Part of a small language model's weights.
Size: 10 layers, 18 heads of 64, MLP 1024 SwiGLU, 72.5M parameters.
Architecture: LayerNorm before each block, learned positions, tied embeddings.
Training: a variant of Muon for these matrices, 972M tokens, 7419 steps.
MLP neurons of a small language model. Each row is named by its layer, matrix (gate and up: input weights) and neuron, and shows model dimensions 176-303. Each number is 128 + 24 x the weight over its row's rms, rounded and kept within 0 to 255. Numbers have three digits each. A neuron's up and down rows have the sign that makes its largest values positive.
Before each neuron's rows, "fires after" lists the tokens most often just before its 100 highest values on Wikipedia text that the model never trained on. A number after a token or word is its count.

fires after: " by" 16, " of" 14, " to" 13, " from" 7, " with" 6, " the" 6
L5.gate629:159154104140116185127144157129111156077138142149093142148083123139106128128110108157153113158107122125098109131169116099121108131140118143141145167130125152099116110099146105107151142115160128178093179145097128137141119144107122145135156182124185158148121132144103140149118096122132140073104100118112137091134150117121107126173111138122107112126108139148133131132164123105112124151128
L5.up629:118133116130142160143164172152122141144107115116150146152113102142160134130171163155135146109127144171107120126076114115078120091114151149132153103140099114135115164152108097138112101147128131122166123128106138111126140171152130133162122170116147167123061134096137126123117115160104117132132139118159112108086112104133131075103154153109125070146096123091156118161127118119124147104121

fires after: "\n" 64, "|" 13, "==" 6
L2.gate582:120131166119093127142133102149122131123120117141131160118106108092158170135127106141137121147113125124093117128159157120160141134132164122135151138157152183113141157162178135128133108159099109143153143095136143115161137162128153162111083124143106171130114124123109172134134140102115155179141108138155129115111086108083136135122087149134099106088135098100115127147111111101155151123155
L2.up582:152143134118158120132111129088127142115193091131121160093112105147093134118147122154200100137164140163129052156126164157175093143113129111130154137135141101106114110099117155116099078117142135145145113127144121129147178163146095117146163147105074113111094134129151132155107097137146107090134052130114160164129123136087160144139111119097132090132108111114094156125126097095148123115130

fires after: " |" 45, " No." 9, " Title" 6, "\n" 6, " Length" 4
L5.gate4:123086144141125081093133096113132142167128139128134103108147160146128158167124182126154111134113120114096163133120105098130120091164160135109165090180149128150158130136132151136196095132125109126176152167106136119167119108137097124116118095140147113161129110160155132162098109107122074100078106125121110153116173097132090147123109095174136096138183147102104097100102151152109143095066
L5.up4:108123140135136124146154092106097119147141136148119148129112148138149099169092144119092095144098094104047127122144156159148150112149094127128101088134110119146096139090134127133144108180139107146106140128129107140116113125109148113166135094172161084120178158164111123139110101099161088107132148080126105175114156143101088118148098104104137125134175104118119131130112126105091135155118

fires after: " the" 63, " The" 22, "The" 12
L3.gate210:079104131129137114096132157110120127150119170182137085145118091120116125136123143162144141123112076135095156118211164090105079153098146140096079129101129110151108134154136155096118133146132082106124139114131084099140111107110081077111129090146126120127168131083091179140109134144125114134115107163089136150097107124119137106110090123092101132155153116084108078108150134133117123170136
L3.up210:125097147093148115141106168092112162129121171157100065132131148106144131131153147177133152110148085128124126124162162065120070144113110097083075092143091125137140159130126140136165175116134124120146133132163113142133114063123112100172104163102138159101182138107097128143113113105137108137125099149146176150078127149154111131142101138121100124142155081142113113122143151108148108172128

fires after: " the" 39, " in" 11, " The" 4
L3.gate603:148140153160133085112114157120153086112136133077162154129151118160149141132169089156126102132165142093110076148097116118091103122146105160087153145152087127141107096110119145104109129128145100137138150128107109140146147102105129130148106131124133124126135121134142148126136093108132114112134164131135149130155149146109120105112143109150099115092123097135147104110114134163162124166139
L3.up603:176130121167110143122122158139129118076099133137116158088141120084130128127132113181133103111158119132082105141169110124062116104135137125144103117128106134144111122142115102126175135134138114161161124115154142141151155100090121147163119124089120114165149100139150162096123179123118112121117138161129136137171172131165096120138153090119090109100129142127107113114119152097063154169086

fires after: " a" 31, "-A" 7, " A" 7, "A" 4, " (Un" 4
L3.gate480:134117140130103151140104141145115110133109116145144109133161157141140154143102131108137131143142166109100115144092126121142135104117136156119117158120176078193162134145135138140110151151107136132099112122123155103078128146124111135117117132130112098144156121131136105105135129162149143082155081163139120095089145128113153138128147128094113155109098139120125133143100131150115113120176
L3.up480:134134074172097164139137112170150160120133141103149132129093139152147151133114140106114101103089137123157106179119065120125136127119124106129111113144154119134113156148129108137110102133121091125107116118096110067121170161156109142113144111125111118164087191135113145088115123110172081080125112143118161088140126158149133144125171129146134187166137127120118156117054133116090138104118

fires after: " by" 26, " to" 15, " with" 7, " of" 6, " from" 5, " and" 5
L5.gate328:138142105091112128124127102094112160131139179111121142180157137117110118119126113130123127153135071149087103119134077108116122159125123134128115120141126124117141125111105130150133136132118138115109171144095158156105148098100150118135144101109124130139102143110116121145080137121125133149142099094123126103127139130127132139154109125155087145103131137134124149112090105081137170149142
L5.up328:127111167164158090119134151088118142122117148119180142142131105163140158143155094125148157125138109153129156108153136137133178128118170117117126139085099145111145101125101113083115138148138114156118124139119155154120106130123108182160140136155131117107077152133105162131158105149148139116128164173136139129124114093114111151140089105154119184147107131105117109203121135166142090174113

fires after: " |" 49, " " 21
L5.gate918:146120085165163118101099160116145112144124126122178094103135144159083122142155111146133088140122123157164129155099126108125119109138127093134109144150150131095120115125112082136069142100098147198139145160140155169186119094130150147182141136157123167140123112092098158157102104075104106130143128102155127148112115116109134143123102160166143115107138143114113132171114158131094131135129
L5.up918:142122140178145133114171111153121138148138131164106138128097107105129142121173157125114163150074116100133119132131130147116102129131131118140122105158137105135075126179092110125125104173129119154111123121152123127139109105156104109142112124085132138148179119145124106120143133164103157116118122104154114122119126161119143133099094090129111143143113164134077100123147125123131136095109

fires after: " the" 56, " The" 5, "The" 5
L3.gate316:118105158182142106159131168115194154091117136119135157104113133092141156155138101154110160125139145123103100116157125141153086137173116139105086120124161164159137101148087143117131100112075099133119149111152087172149118147088099142121114088102121133137113133108096102117124119125125138106129085152089172137114131108150167103114120154117100128156136081147152085140137127117176153141148
L3.up316:130091153161125132160136117137145183090126149142133093120121095110150144126124102143126108119094146152126185169184134109110108090110111139141118150094127123130099134152113117133144175096143082131134125138125123148139125134105107085140104163112145155137126109145193117151149141142142118122160105116155143118120112159113136099078107163143129152118149107125132119129085130132149139158106

fires after: "\n" 52, "|" 15, " |" 14, " " 6, "|---|---|---|---|---|" 4
L5.gate525:121135109112130109112131137135117146146109136125114185107164103098140116161113128141163145140056125146067130146104099133129142168103101120101074159127157117147131136175122124137136134090102121096100168117162124184155152114114150099139114141107133089081142111105168125140161097105141127122146076111122126158147138156113131110143123132160140135134143161143137103135157082162150137133119
L5.up525:089086154158124084168095122132137091162120118113133121133107106178125118055134164109141177108102093157084137117120127091114124118127101154089132115127147087165117121108104104145181150137112120136125143116154096152105117095124137103132149134090153094142138177143104160120092105115111133120156126138147121124150156106156109126166116134126154101159131146110112137119137117141162130143099

fires after: " the" 30, " at" 15, " of" 13, " from" 6
L5.gate438:172143122123162137107114123149100135083144132069158139162129119104153085109124109186109120125122112132121093109125115119121106156160133116095129094129126117150104132122128139167103094144124129152166175141126126120135116178157083142138130153153116178139117144103122127182130139120154139148122109122130104145143134147132136098111095115184130139121148141110123126135166091101144147135135
L5.up438:056089090138113128127166126131111145125129148152152148120136085149122116134124101097150152155114141184115127126137151139095144094160123103103120137129138142148101081134106131154082149116145150123108161142151099077153154090111107141174149083115082140106137157148118110097143129153145098120156189157134132106119114134107157130129144102148040135138097116105084127142091152109119119193149

fires after: " |" 46, ";" 5, "Y" 4
L3.gate456:138099136151186124142130079092134112150128122206138079128107133154120128155107139096095113113145165079119137142097151121159155087135108133149097138110133136164165119141138139112147117155147108119112149122130135118126120104143156146101123122136090125159146088117082117154146085154111136164097107140153188116165148124117152121153112146146185080146118115120137102128129149189087145145139
L3.up456:129161160131083116121108140139127089151073130082159114128115141145107126098096132160179124119125145115144146145146102110128117093133170128140112145149157122158107158108160176125118103132091116118094202147116127119147179109145163136138148142150115140120126125113097136142139138101170124160123083111142132140131120114116131111124097122108113141107117128156124157170107128129114102130098

fires after: " |" 70, " 0" 21
L3.gate190:160125101100131192113099132140111095158168125154139128138120113108126115084089130160092105135163087126138098136139130120131130132108110177150149179119156125117141171172116079091125123081121139182155111155147188091094096145117118175126125104120085150135128151150092117149167170159150130146136141134089136139104109140145167129128111148120152150134099128136127127158121121110100119154130
L3.up190:132128110103103125115142104112139167141091127151083117143126092121116105140133096121123123111129144107106141173162170109145157151156122096135125118066140114155152126127144132132151134148155157185152133130127083132101104137111147143130145092154135127140120125134104113129137142144109129124201117125163165124123167137137123108166107142168112113160144151103121143119104124112140141151133

fires after: " one" 31, " a" 17, "-A" 5, "-" 5, " A" 4
L3.gate536:108145153154145130092151126122106140091118124211192173132138119126143139126131155113135117152132123131110085140096089125118108137121103152119149147122118118135125106076151089083115132083128093118134130117115147113091145130135146096096091163149095087153113118127165145178111123154124111141130157127097122165111165154104134151130159109116094136103094128136153146134104142114070107122144
L3.up536:131115115110115130123136174121146171129138091148152135124149146140143127133090138150113145143123124128128121133122113151153136110068171152164157120082154084116125118101142117134113149140147073095096129145092143094112136146132148128120115133130120131103140146108120096110140121141127110131115084157134126128154129112105136136128149094082101121114111149152131180105075144128115125082156

fires after: " |" 50, "|" 17, " the" 7
L3.gate373:104134137119107087116108122125123063126140099098124136121130133139166120184122147139133111117165154132085133156106159115138157146107127136121110119140110172118117092173139101129165153140134106141143146118124080121117138168140130137122090137104109131117125153146123104137154157148080100178142122139191130103143138134156131128146128139115096137126184134133173131125142139110105173109092
L3.up373:123117110159157152087122116143092109118138093125137113123159106195160116140141133197147135129187121133108122151116148097149121134122156155150165127154153142109121118106130144105110145138129139147081115034130097143123109126113095143122116155121130107100111127133153135102158170117116101087150091186124120139143107122121126123169087114150113116156102125102143127165091142136107126128181

fires after: " +" 14, " d'" 10, "/" 8, " " 8, " −" 5, "-" 5
L5.gate491:108147114120096135076114121166150157105110135147150116147184119160120133112160110141107108168126110151141109111130117104104132090110151100107124137127136080102141139152102141095090103140161116106117099107136125129133146107093157169209101117123132131121110106140142118150150118130152116139142103137106115114116158149059143149118091095152111069112077146139169048124092143169124148130170
L5.up491:113145126130081099103166116174132121144147093164087124146110108101131130122123178145157103134127078136123094098080152132154093116110105134105130095158148176104125120111130138145130140170188151166111110148166158135107142160140104102145138124121170124191139090102140120123191136154144147148145134102163142157155134149145129062141152124096109134110115151143151129117144135073153135090137

fires after: " is" 45, " was" 34
L3.gate491:127162155091120113151139132144114150129157133129117107123094097115110134140119157094152124111151154123133106112138146114099153171135128131136110135117105168141144129107094108148138143120118093113118124138100092095114125127121129138158121150161118108150141118136128128128156086168099104149115182131112140130141139113129092169171140144159098152105101105124147098149121187145141106082140
L3.up491:111111094169150137109166091107136137148132092105103109099107145108118174113093144127146145132117174147130093132135135104134074121114144121154140110111169116132156118110107079145171141138113108118088134114112148160134136093120145132161149137103191135140100131146132108138113147138147122080104113160145142103168088138112112128142120159098150175138150103089085088104137120129156154129168

fires after: " the" 50, " The" 21, "The" 13
L3.gate705:103101115162115131138132110088109121160141165125121114122151120114128097146166108146145159096130127149123078157151126146121120159101169114136094100152157118144146141167102136132106157123161081184055092112137119131111128121101107125170079137131099148127109129140141135162108177133152097135099113110143121132112124149131100116138099120126150106128105110144140121097108143158165155144102
L3.up705:151123126120136147162146110092115104087117162158116160088092120057132129133128121109135112121111133122109166114159133165162135130100110118118130120119111096130121131108134120161142140110125148104084114119140140186111173138101171122117146137196144085168068147124153141129114149131120105142125108162132123100128114149069142129078124119181133130150148131141096111140081139105151105136121

fires after: " the" 25, " In" 14, " in" 10, "In" 8, " until" 5, " April" 4
L5.gate546:128128142148108139143132100157118128115087157149133143143094096138100114124101122135097124094172130160100145128088100131142130130115147165078173129126114133159128124119089134137123112135158140137116109110101100153115165114142147106117129154078106137124115134132155158135144177172119153133136135153159187104128146134103127133118135128158105132099158150107100111124108179109127133123117
L5.up546:120157145131133128100132118121118101131106156168135096136104088134148133159161139154108107130157151155126159141144115125105102133133107081105117174137146148138160103160088108147115131145129139137152125135123126112089150167111095085168085134163091157137111143113138150116118186135103131132091167145131159162141150161113137126132103118141121112132089129101101110142118150136131148109121

fires after: " the" 22, " The" 21, "The" 5, " most" 4
L3.gate537:094134147079125111163166144117114106084164179153131070139127118081117165148132132125130110134156137140143142129174138157147106155125144109153144159092144144159121138150069115140123140143060126136120130089118144163148150125150119146148132075116113100131130119141128140106125146146142126105111146132159153128131125088105104093135112108118124113136110146088128127109084135153169154147136
L3.up537:166102111111131135145134131131085149111121116124092130119107144181155150127169129147085122153100112111158115094138175101144125080123153129142178139131155107122151108154130126105083135101140116093107145156119146121125126110157105139119154123131133153086122107122135126074097105163151158100138133110115130123111117147135108104082123127139188101124118156125175147084130125149099124143081

fires after: " the" 61, " Metropolitan" 4
L3.gate826:139145150091126152116092189151118119104154150107152099101115101095147136070171136132127091103157125139125118102139175139079093148114094109144095157142147165100161110146127147107147147131128108106162097148120104146167095095103110086166126093151111102153141154147127148144107123130142134137138142145123122150125116152142103115142118124092134130144167115138134150181109119101140174120119
L3.up826:141153134155159139150117134154154135120174146137161151133173109149139124124152110146115150130132124109108120141162149103117097128154073163122140135174133119122171115138147129123098122109139103102128137131109138125165099132127103128141151080155092127094123117108130149129128123160101103129157151169049146145120128145133125131149137158092140118120123107129125135150136120124160122155124

fires after: " |" 29, "q" 9, "|" 8, " –" 5, " q" 4
L2.gate1010:117131150110156119145114155094084116153075078108090132131173121141159173150121114120134130154143130107127095138097145114113166114127080107138128133137106116149109095115111155132141110136128100104145164102108090161140142140127182120132095168130112085170142179133114146099131139150156123161119104205102159102110163158100116152136135158202145165104122115149127142148186137132151118115109
L2.up1010:122118118096110168132112103120132122161133093123157131144163161120132137135139087145108149131131091164118103164113122104092127119120164117108131111111113138137167116158109185158109118100126155142109126160146080090114190097115139078142152134113103154132160092128087140111137117111138168131109100139107099126134093105108133158125133096110105082109154110164145104150138146159183149087135

fires after: " (born" 13, " is" 12, " =" 11, " was" 6, " (19" 5, " November" 4
L3.gate600:144166090136152104169099152139154146110118135113118151116114105117177118175110124133132154100110134093144112060143128150119097122135112143105136147121115087118135119148101121089153115161138110126102119086111130164098154180139124135154152133159106099123159112161096098107109116187103110133200119151118125157174109141148120095124126113096122135086113100093080146146116177132110156080131
L3.up600:124131130167126136127121134132101101125139163135119156097130097126166180160138146113096098165119116168075166107133133157101108154128161152111160143130152155163141110129168108152171144115152117144151149131125064144118144117118126116113133122154136134141130152144113149098130106109149142122120142096167116126095131115150095137163127148069187101131101068184150126122096120152118154108131

fires after: " the" 27, " |" 10, " v." 9, " ISBN" 6, " The" 4, " –" 4
L2.gate668:103147109167100109143144144109177136166120127131154131111102111087142145149128137173068155091078127161107107166143198124116171121110115130114167134135117107126116129102093159112124162109122128148118135099128118102071117145134122124115138123169158127144098170113123168113166169144180109126125115123096100148091119138134116084132097133103117114138183108174167128102146109147116109147096
L2.up668:149090148135133133172084140152155139103120111144139081057106128094122130154119120118134139092150161140120140132109133127130132158174097086086112113120096136153094085113143116129083094148096137114167129117109123112112171127139101129114077132130127121143111154106145153149157104127119120169135114124116161114127101169082135141124102113106144153141158121144175131136118147102165105091132

fires after: " |" 32, "|" 19, "\n" 6, " at" 6, " under" 5
L5.gate657:121141182117141064125124090117121115159157097113150122129134160165109120128127159135080144136107103155137135132129151134169135154141109094145149121108117106084121114095153132147124141144164125137104141154113146142114130153092074142112159137086116116118127124156114158180183127128169156145109127146161096118139119115175105136145170137191105079105155123177139132127124068143142124124148
L5.up657:152112121122102073176099127160131150136134118136131102122095114109165134119155114137155143092110135167095144143097125127127111130144123104115117166088129153120114117121169156134121129136168150134118105098136113083166148099114141127130129141076157150166102139112143153140153102105132155127093115141134110157115157127126107094122121115161129154122149125134132113123161124127148151114087

fires after: " |" 36, " H" 14, " Box" 10
L5.gate130:097109106128130126125141154078144112132144131142165121138171199128126134119151163117124118174100099139139152126127120120132120109125109136140115182114155105169148148132128105164143097137111136150107127149173159146134140096126082124146173131145151158128104130134127085115133103127141116101128092145126110106160130138104117125131135144151144124113123119079104130170152117167173179111099
L5.up130:126122126129175129150132131098121113156148123120156132115107168112126145139135082108129104104133116108145145104131112123127083151100116098182140150151133131108119126122145084131163096144134114097136100161145159081149103152138094119135166086135151135160128100119167112114118161172128110117111134153133142164108109131118071132145157125109130107154128132135125103107152112154131174119163

fires after: " |" 32, ";" 12, " and" 5, "," 4, " teams" 4
L3.gate262:148133117102141131092128095118096086153123114141154116085081143137134157138126104111108098118155125106105135136132113131149102151133100147138132105096106092101149102146113119092134141160164136186105125143109147164123098102116140163115125120126136091121156124155157110156132107131096148097156115094099068126123100098068123156134120156129148079098144121126151137144109119085107106083133
L3.up262:188144097103136101166167147107114130113158112084068169106142087100125147137104076125120124143119196094113162145170126077131129151147105139165120187117161144177152135114132125120163177108070119153137127114108122061144164096122114099160106109136107117152127119118103139162138147103124127113104145118148119143147148146108144122119117109138098090120111109162128108147144123126136155109148

fires after: " |" 33, " the" 14, "\n " 5, " in" 4, " to" 4
L5.gate174:149163159192143090121179136119081116130148169100140088135131128207141138162150146152095128113149114124166110164125173194118098138133096153130172110131135149132156149125069124121143166114116119113130131148153163137131104117120135138089151119089133207111092160139119113133146134110129114144129095141118122205145150137123100126177139115130125133121126114094122147100116153089115173139165
L5.up174:138124108134094120144093132065174164140095139103079095127115090103115173123130134106106124130116128127109181111165129139157137134157183161076089146107096128145139129131125102152115110123064122125171161112167126153152154098109140105112140120147131097134105119160141145127166119105082126123147124131165160096134100136090122137099139142144153111135157121202108098130132088107137147129137

fires after: " in" 28, " of" 11, " In" 9, " the" 6, " at" 5
L3.gate742:122134128132081113126126127124142106089147100116099164128184160159124126131108105133132121124114135154124111114163113158106152112130107095122126119158112116139119152137166153123150154188151162119118133152140179096077109102123127126116122141120107116118116111158113108121148122081112149126106102107107106155162153117120156128085139150153116089131154181135130115156074126094110146147103
L3.up742:170139168137105081119083144141134142158111097116119154121128154107130118097091119114154082141154099164129141166184117107142099096138155162112119113114160119156147145126130131142113083136126140128159127095156109132143140115114132136129135128158113145140127103113146149095133133127155134137147119120104119150112171120132103093120126115095116124101155136142113112097133112119127064150173

fires after: " |" 33, " was" 4, ";" 4, " 38" 4, " on" 4, " (born" 4
L5.gate77:146160130130107097153107122108122112124126100129111128103095087111171186154120121124112126113113137132112134128150099159132155159186150131151127159133121154151149117123125117139169143136044120140163159122141156121149135140121159114129142137170130133087143167129175122137109135099129148086155087136129118076159120110123118122111135115120134121088119117134149120138141129162122096093122
L5.up77:140141155146142119126095127146121142126105113178118155140120123095130162103085109114123139137116111169113126126174143139112123174131127148106124129129103125142073095109157095128115129122147127121122095121142071100124127139145110065127129105154115093084161111120141160174198127124171165122139133117109110050137157149163126142147091101164113165142128127141126091109138144127109096094115

fires after: " the" 47, " l" 4, " in" 4, "," 4
L3.gate101:128166132104112144151105126103088125121153118153094088119127108170155140133098114121124162098127137107137155165131140104171120113104129144121135139168139100153164106125113092134159111115141144147139094143078131102115122184123110132118165128130088133105124126187123087151158158095146133151117099116148122133120133135121173116117130129144131091089158120137166155117165133126148086097129
L3.up101:150114150140127097092118127144153115110129130140112131123150116148152178111108135097130124127144155144123073072134127108131111111125118135164118102111140128139146137159172140131100153119103100155214131162117180171128169101136101064128127143093143172162156104082138101095114129117094109074125140134141122115170081135132121138171147120144098118129123141139094120138142141105063170133221

fires after: " the" 57, " is" 11, " a" 8, " became" 5
L3.gate913:153134142137120115140083155107110127139144113130124096122135128142103165090165158068097161182090116186129113107148154154146113070122187164093119159140138131140137098138133162113096136126118148158107103126084140082127150115170155142137108171158139128091121114118127098128133101129152115154108139138107113116111141134112113107146110114110144095148127176126170118125152100149144113146141
L3.up913:106120126087143140147100154160115116172109160149132109134124131103122146112153152135116134170144132175170117120154123145095091129104158116131130137126129100159150132137144147115134173108089109130184113108109102130140134136182129146148114135082100197159132086112122142096119111124137122134164048136098116123137144116075109100191096098102092094138103109125116111147134130121118135150119

fires after: " |" 41, " 0" 6, " 4" 4
L5.gate273:155140118104139143141121138138108182126194137074142140139146120096128154176142121130146107113123140123166143104117109111103125122147133142126155151124128113158150120107151156130160148148125133122107095121095121144136138082098120161136115106172118139143111147147106131144115168121086122187088171131127131154168116147137134144173121138101094067106100176101125111130135102100148131115131
L5.up273:129138120107152107118145099111148155096154166122134138120129112129119135119140136132140149145107135081086137117158163133123098143132138149118082125150166136144159118165180143138140071103132080118120133176099143135141135115122125098101143118112136091144136119115110145130152079105108105156131106132181113136157148164120128180146125131129140136114140192102121097093149114098182135116090

fires after: " the" 51, " =" 10, " one" 5
L3.gate251:145114145104103129151124146114132168115142136097105112102124132160099111168080102134139141172148158092129111132151109130104132098120132094145081140151148178091109118131117088107117129132084110163107122091110113117125117164180108109104122124154072135125121126115142145129121169149116128120120148128180159097137118173138173147106122138134150134097128174127145114138123171114102134164117
L3.up251:105115120107115079096141109099170142143118141108110118181155152111171135137103119117126131156138147129111153125127117132119121095137117140149182159149145114146119102142109147161110147156119115103129152100118118147130165148130163121148126131086136180119130130128158116134165140160062128145117133120129120108124089140136141118138120155135090087139129128108111111111090144152081155137104

fires after: " |" 90
L5.gate955:091167138078165158102111167106123162117137124107091127158130160122141114093105155076115110116116116115142145162127140155141106112182131124156132157108154153141122164121156165139132127133109127123143119122142165090168118089089138133130114101123170108163149104121094120189172156101118159141087142118152104135126158138119103102156120111121143121059111140118107119093124138102153145148145
L5.up955:125115131146127149114127100081129125141176101075161119136143087110096125123132116143142123097097126107153097119182135118124123133141170122109084150084116150165150145127170114141143156117153076150117104105110091115107127088138141108143104094104095085109126143117090143111148127081119146119118096158149130141161122124173132158117096116099131100107108115170140156107140129132148100111138

fires after: " at" 20, " the" 19, " to" 8, " towards" 4, " of" 4
L5.gate224:084122115137114136120135057127123102148122144103147131111134173135143136135155155138156097143114150098095145095106118096158117111109110131128111105142128120133133141081084115161171088098160103116150112186125133097146156117164149122143074143088141109129122133124134098129124158149102133165149131177145156089150175094116131153140145150107084119134171117176141140121126077154123125173112
L5.up224:104120173074099115118158110121133116116126114099152124179144154131173133151120099120079130099137154109151141140134145130142136143086184119069144162128138096097090102118150143139109136116126175125109176121121139135134103115163157123114149109097139138104162101119103083121160122104157134132134123181099151120113128118151143119119123112123115086139112121133116121130137124089129107171168

fires after: " |" 64, " " 7, " 6" 4, " 0" 4
L5.gate480:155125127166150148119128112123117094171129144107136106140121150124138116132114118130130110143119077093185140110142169146123120128130183117148145189153141124117089120084099120124064117133139131124132093119140145137162142078123124121123110109139146134111126119104123140138081133068132135128124139090189105144124124162124118109126111147094157120120158164130101135126142134097122128156158
L5.up480:158123136164153146119112132102134130136132144092110110145144130106096135112121127103062138117078124106150105121177119149166125091175124084153132186104141160139125124121139156154119103162117155110119126125111172161094154089184108105151137112143113154131157104103096139122159137078103132107164109135133157156099121149137122129107117137086094078101114096094112064126075150146106117095123

fires after: " |" 28, "\n" 21, "|" 5
L2.gate976:147140073119136139150114087115138102116149153152144134142096121117102146131141152111119090158103124130181139130087175141138087106123130108086086154118107130100141136135106142136136113138118125139140135141127133087145108158111092155102104100156125102135087144111077144110099144102091129109142177153166175109157089118123144155128118112131109163112078098103113100119133161075147154094133
L2.up976:127138109107140126149105134144131166097086111172118130128136115157124097167119169106123127160146114091144165124148162100115137097130136106141131109148164163124112139140163135136170134153108100146169118087094109122088142123156124109100128114138126119124138139079133121102130137122093109146146158148153160112141143105092140146142170099144177097130140065165125129117128134111112136170141

fires after: " |" 35, "\n" 27, "|---|---|---|---|---|" 11, "|---|---|---|---|---|---|" 10, "|---|---|---|" 6
L5.gate675:132106166101141111100161153143118096154124114143181139136125146128157156108124193120176128196112108143066055144107135101137136126129163145120096173169101132098148147122136138096143165156153160086144149176153102178143186119128144149147130081143132117143138137145136133128140133106180146129119109156120135156110125134139132160103150128118128148139150105135158137146086130109122125126122
L5.up675:148154140106161105117137120132141115152109178122091132087126060126116106104125118138129146115121137185127147142164143169125146109134089163125106147155102126177151166148111148147114124106113129137178116107138149172117119118108133141133112092099138128132172131110120181113154143122125156109114113119161087152087140137134087142092138111060149081152114117125164102117161160174136089088130

fires after: " of" 26, " the" 17, " University" 8, " New" 5, " The" 5, " National" 4
L3.gate694:137102120169129157118122066114116100098116134132123109134144182117161125134135097116126140169110143165057146139166101122129134117101142120078123083131118162160159126151126143171174088142132101087120100115159112179141122154151127082145111157111108175170164098130117114127104128127179133136130133153159096121123149156078112113111132079138099130116151101169107164110077110111134116110114
L3.up694:139132134123108158079166094126146118082149125161157120148104129117153124134121127095133115169136120161181093136149152129124122143141134137140144105113144120136127112134158140125155147113112143102088129084119142151138123081153074199133159154121123126165108119142123096137138183115142095126158136136154138127172111146159050079114112141130103143126111122083111143127112085133140156151138

fires after: " the" 21, " was" 18, " is" 15, " of" 9, " as" 6, " became" 4
L5.gate269:115099137121116112126081100073115099136137154159142149124149159143125145134153140092128103127118153121130174162178095162105127104070152091136151066148139071147128089147138151126123092150138128183141085106145087133166143149175147091149141122123138130175121119120135083147108127167111131132131141107151124126099109111136151129134158134122197111139161107109143080140107104130136161140124
L5.up269:092138144135138136129106148094124108120158116158125094151141106112125133145141173098124122159089090147117111143145116134138137109107144108128133084096122097131116086127135142154126155137133129150135141118166139147097151102173107118125131110084122137114124124103162086146161106159155158130138091121150136113127160147135121102126137117143163133122138155124116125166122057098135164143141

fires after: "\n" 39, " " 33, " included" 4
L5.gate678:117113105110119138133163155111140141107134097088128107106112114147125120130129146154138125137140112180145110134135139126153162115137137117112156169119106158176137087129142137182118183096104109133098111119144110151104137140114118146120070153122157115144110132143110112145170139105147120140136104137135138096161176089129154154127136118121113135124141092135149128151105178134153134144126
L5.up678:135138135131148113133181123118139119087173121180142148104128170141135164100123180108140103162132104124125123117104124122142102141109121136147101158116157110082100125152121144122153168127143138138148147153141139122141139164141153122117153119129075105164096118141130134181148145123117109120205125110121143172116119148117109085116162114132133121145114121146121115127122109131121156071122

fires after: " was" 15, " is" 13, " She" 9, " He" 8, " has" 5, " but" 4
L2.gate995:133148136101121110139125091124122154140145095127075123121141151132188152176133059106132160088176123129139104120144193100120146135098094091169165107128166124078175105129142171157143120133147135166152150086131122129116121108122156113174125103145114189178063163146112123131168132152142140120116136120143092141108135113123123117190142125160138105151151111103175158144090130117117134128125
L2.up995:114125123153113143122173176129119172145106140124134138107119120087121115119145131118087124125128145144145111105162155107147134116110104122162172101116098137103193083094085111116099104066136138102084096092166127097090147095113119154113090143142133127129084148117123113131123134150134105109155124126140129123128162151116179167141147130098139125136117070159133130122091176098123176142136

fires after: " at" 38, " to" 14, " the" 10, " came" 5, " At" 4, " an" 4
L5.gate815:105144113130115079147155138103134101143131096132133081128166102145122155145190161202158114101101112148131131142131152112139122085128103113128182161130120152167125146122108088109152161126140139085149136132135106146122137133144134129113098153146124115100121128140151115128137142105113147126125151162163145134126147083083110096137129135109095112161145089137120132148143080132087154134103
L5.up815:113096099115097104097113115155096141144143150108180110111187164124116109158106173121110097121104137140131139149130117154194150175121132144125133129148147136167121120141121156091126129138148161144127138129159089105070165121158157152105145192105137119087152134121135110135135165123108103131116109125132160137169137155135102146121126121096138155127137135126148168121152166142110117135122

fires after: " on" 52, " On" 12, "On" 7, " |" 4
L5.gate833:144155119155102164123125156117128098146092123149161169163122109152102141140140129106137108135135129140113124120142123126097128117141141117150115137177090129081149144116142102163106101111101119147158105126107134112078118074134101127125115113107125087105135102144131164152108148169123181139124134148085151140149140118112174102105148187131119096133128126118132166148134145077149146132117
L5.up833:142144140117136137126144148089143138131109154155114136145106108107110159147112087163130106119125142111136095101119111108121142101159080115097138142068066192136103117134101148120102176118144117138167123121088121127115133109139150144138110130153152128096131159107127125103146105123126155139142119170107138131148159136137157128126115098127130143175126138116124134155095150084119139104148